Weights of a small GPT-style language model, trained from scratch on English Wikipedia: 12 layers, vocabulary 8192.
MLP neurons of a small language model. Each row is named by its layer, matrix (up: input weights; down: output weights) and neuron, and shows model dimensions 256-351. Each number is 128 + 24 x the weight over its row's rms, rounded and kept within 0 to 255. Numbers have three digits each.
After each neuron's rows, "fires on" lists the tokens most often at its 100 highest values on Wikipedia text that the model never trained on; "fires before" lists the tokens most often just after its 100 highest values on Wikipedia text that the model never trained on.

L7.up786:109158144128108112089180135170134138115136083129137160155158189066137145090125165135101115075139118161115146124124112144130125139125106156115135122093137136140113142177137077136138082151119144132141135103135169155110107152151136115126164169119161144153088178154117150168088135136108145123
L7.down786:123138083160170145120103109103159120166147127100093156167103140131090139103115128132114163106124147118095120130142184132119148096097133105102110144146149119149157125092094142105112140146130122134147148104186130138097125137139140181119091167118128080102161138158111148083132135170182151114
fires on: "\n", " ("
fires before: "|", "\n", "N"

L8.up1495:127115138117140139142095153152157143161114159129124135151130139114123102136126121142131092096165140100120170115157134135093142127125094096146141143138137184124129158115149134078113120118112145129135121109108140124104156063091092110079175094105106147100158130140124149146147128135148104109
L8.down1495:152154156126145147158133188130134128115126188137143137081109128165127152125121102118100133122146159102111110141105115088164142073134132140144111134154142130093135105160125180140128141161104147125130133128119145129134141151117140123130143093153103115136139129161101132133152113120103152142
fires on: "'", "9", " P", " K", " A"
fires before: "s", ".", "7"

L8.up1023:135139124099135152134104146124092139140150129096135120144149107139169132109135143112121122164125146157162144115142117127117135133129103192114104133183113120128107092119139132103148119096152115062137105135108093134120105123125180124146147108076118111145155092060149095146138164116109123156
L8.down1023:123127170114127137130154113118121181162161167136152118135147081167119136138143132113118098155088146157094145127148110164134113128136123116109162119140083120118151163120100129121123125088125102115149098139124156132116130109137129118092190140114124156120145153170130119133132136105133094140
fires on: " ", ")", "s", " would"
fires before: " |", " have", " include"

L4.up1248:143128165150164144131123108108134123149173090117122170146066119175133160107128150155159144095157151152181142136120138118119141112112119152121103165127145155106142167123160089112095196114117101150140118119116128094104146154096133109121131099145131077118123132100130120111132140135127146122
L4.down1248:156122075134121129119135120134134171129120145171144104134139126148099083124150112096112122102159122145094157100152137154117133116139151156116088122128129123153110087161146079154123099127148167153141161120134107137118130095144088110118134110116094137105127119143101145120146126114105169139
fires on: "'", "bu", " a", "p"
fires before: "s"

L4.up965:099134116129156121105072126111113117124120115127102150147136145141118142108148117161123103146142150161112154133135165103112153109124130107103151156143113160114170156135140168120129093127154098110067124109112129126153143148127204136110143156158092095100114125125124109129151115151118152129
L4.down965:148097117132176159144107175142148153143146142111157133116127153122147097137116133095123152107135124129122106150161150148139157163149169128167101137154133146126126139138113128110139159121098126045123105103080135111117124089134155065115127123102171149100148123104145151145109110147156132135
fires on: "'"
fires before: "s"

L8.up892:089102141123121124119136155110136122137133169151139127129123101095157120139085093127166119145134095086109133129147111151075129125114138149156159147141129141137144117124146148109158132128125083082149101085163105105108110140156171149162114132136089101153112136136110123104162166104115121100
L8.down892:119152154166149121114128139102128078128148124147124104148114146162158139156141185102145130107117134104143152134110107160131083069126143086129141106142118100164136136118121123139128147137114092105149156120148114156126141175113142154113158115130147101151131118173121099147138137121131149122
fires on: "\n", " |", "---|---|---|---|", " /", "d"
fires before: "\n", "-", "'", " (", " "

L5.up562:125101111109072132114099123155139079102132151129149108138108116145127083144097114134156158138127105125109172137160144162138061133084113131133140063135108112118126160129111132113112107098131100148107129081142184106104142114152129078140113097103091151132119138115140111134124114106128144137
L5.down562:199120140110140124129093095099134120096117176122170138121129111096129133117154156159127153120141101105120137139122129122126112104120128117149147124175125148156104175118086127102155093130116116121106128109116148152089142123120127090135105051162130145148118145097116139137133152089110184145
fires on: "\n", "en", "."
fires before: "-", "\n", "|", "gra"

L5.up353:079102158160128097159121120084127181164127084166155122097137113129107114119140113117124109154123169135109129110156139096110158156093150073124095126132135132114098102161146157096133114165149137139116144134118142137142163157108132147169151128160169138082120132159098146129151139092113168124
L5.down353:131144118143128118120070118126156151106136110127149154097151091184132157106162076089167093089132147176111141119153086106108161095130174132141121135129106102156104135169125143118121150122124164103132137131118110130155123138120131119134104078163181163125127116092122124107152156149172200100
fires on: "'"
fires before: "s"

L8.up440:135081161135134133109127145095108121141106122107080129135113118084151149081114137117154140176135117156128094148100108150150120101123162151121137205120132130129103157117142151103121107128103162153095084158099129118111111092105140101151120107145123131142142110131139137098149118088146160137
L8.down440:190074119127143146141101078126108105133120146117107125159123153164105100127100135167095147095142092154079169071134100153117122151090102109115122111094183113151125135136141130102124133115124176098131116158096128143133104090114110095138124124147149142141110136157118117148150132152155172138
fires on: "\n", "-", "'"
fires before: "|", "\n"

L7.up931:137108070133129133133155167129163109144063125136108097140093117111114150123155158095130091091105127143175141123120146076137126109118131145138193119148133138127121142111148096174113131096151143096084126095074113132133113174186123124060100145122081072157107160122159133141107109108092152110
L7.down931:126126118146153137111144133083144088064074078061130113133164111135114108138162139073144115092141149152120148131144099120118088110118101138160159131113110116091137119144158144092147157131144115093125135141105106121139102118147154136113126107105103112172087152128149075132123124150140152144
fires on: " /", " of", "′", " |", " to", " ISBN"
fires before: " ", " ("

L8.up63:139117092112115135131115165162149113144120108150101169063113123092132092110145117118163117134144066108131136160176175120137124124119134130135135102153130079086114138164159165177151147077159142102113106120140094107131093113136105107115127117132119156120160158110175116114129105096060127087
L8.down63:149116140183121102071112186142107212113086153058132102084145128139106132121094115118129142099152131115109068157159134161161143143141089132143128109140123127118141112141134121137171107096130133110098114112132178108143122143117177129132105097124151144151162136093156138123120170121077113139
fires on: "0", "2", "8", "f", "1", "7"
fires before: "0", ".", "th", "1"

L8.up1355:101155149129117084117131121138151128097117118148136087113181109155151173155102169107146141165134147128122124117113137145143144086140119125117156108171124114135126131152127122170142123149171133151116130137113127163108072103135148111124132128125160168137068100134096098112119117135165128140
L8.down1355:162121144108085084119078159181133140090105129126153121176128088131119097118128132109064093170167119082129112144100134151178140120103123155105149122119110142147108114109120146145120107124175175130146100146103153124165099140120157117166137169135140139082109097108148144178141122094139131141
fires on: ",", " to", " and", ".", "ar"
fires before: " "

L8.up1364:095142120109154123128123154107158149143127120160138133183160106147157135130102109102198171112121162133114173144131169121109123113113127152110120097150161140125140148131171146138108131094079050173140114081135130148124114127147123122153177123113165114114154086139157114113156165174151165134
L8.down1364:128142139142180137102103165114131162133139133166154174112175146134102121150107160119161100140089093154130134135157176126154125097108175179155112123149126140130105117125095111105116109139136117138129120133122111107093095142129157168087150162151167140121168102129142106120126144119121149118
fires on: "'", " New", "’"
fires before: "s", " York"

L5.up669:098142172135122106159093153136160142141156134113134139130132137149122155147135122141121160136123125150092145154149117170115152096089120145108148106156113122117118134132157163109141145120155080120097128132126168135108168112154148127077117128073127118158127130120135111123108153126114129117
L5.down669:125081114093135104158107144153142108137133152120130132077145108135143143156134137122122105087142147135150108192121093167134103068141188113134172137131099169120116076117091139115121136114116135122107118093121155092081148102133129115112141093150114129153105117104157102157133172099136121155
fires on: ",", "'", ".", "d", "f", "n"
fires before: " "

L7.up37:147140159119056117121142119119149124099148135109136131106131163095131104166104147113115147135106146110146142133138111138116106090101119083118102093142131130123065115137131152087114098132125128143147109143094125129132162122160163103135171080094126121163093130153173105106135115144131154153
L7.down37:143182155169147126129121110122128097108122195099169119124138113111084128151124166115099158111144139111130077147117113101127144089136162138124129091146154117158105120118176176139151108124109119117123103127132106092137118085113170140098112105151111097145159131116113112141104130151125151144
fires on: "."
fires before: "\n", " The", " It", " They"

L7.up48:128136084103135135089157124132104134080122138145153163142094167115091149099116136147139108110176132114122102127178140169127126158178158173120125142071099165135087077137113100134134130141128142170143114135144128143113090159151142131112137119112108137105154140095126155111144142108120138097
L7.down48:139116106095101110169174126122111108162119067090142108137171153171124160139146124146130128103126145121143128192114109167086138116102159117132136113086195103148120060140138122159130149139147151154141104102161142137148078122135103120100153126165143105114133129160149170179109193131117150121
fires on: "0", "1", "5", "9", "8"
fires before: ")", ",", ":", "),"

L8.up850:082121106122178095120152103158128117146153115118126137122107140138094140152140135101158132120102165140136130160112172087137131139144130109119135134161085149119124135094174140125161087141108129144107153113105079069092090076103114108123148131101091152092112134149101171129147107138144120108
L8.down850:135137113133156126149174115109113144146060107132092174119086143159133111118111130105168145137113131161122129147123153118149150128175138157133127162144138117138116113128138147126138155171129107121159108118138135146123137162105160103125127070183187146085142120142117145110130135123082122181
fires on: " |", ";"
fires before: " ", "\n", " \""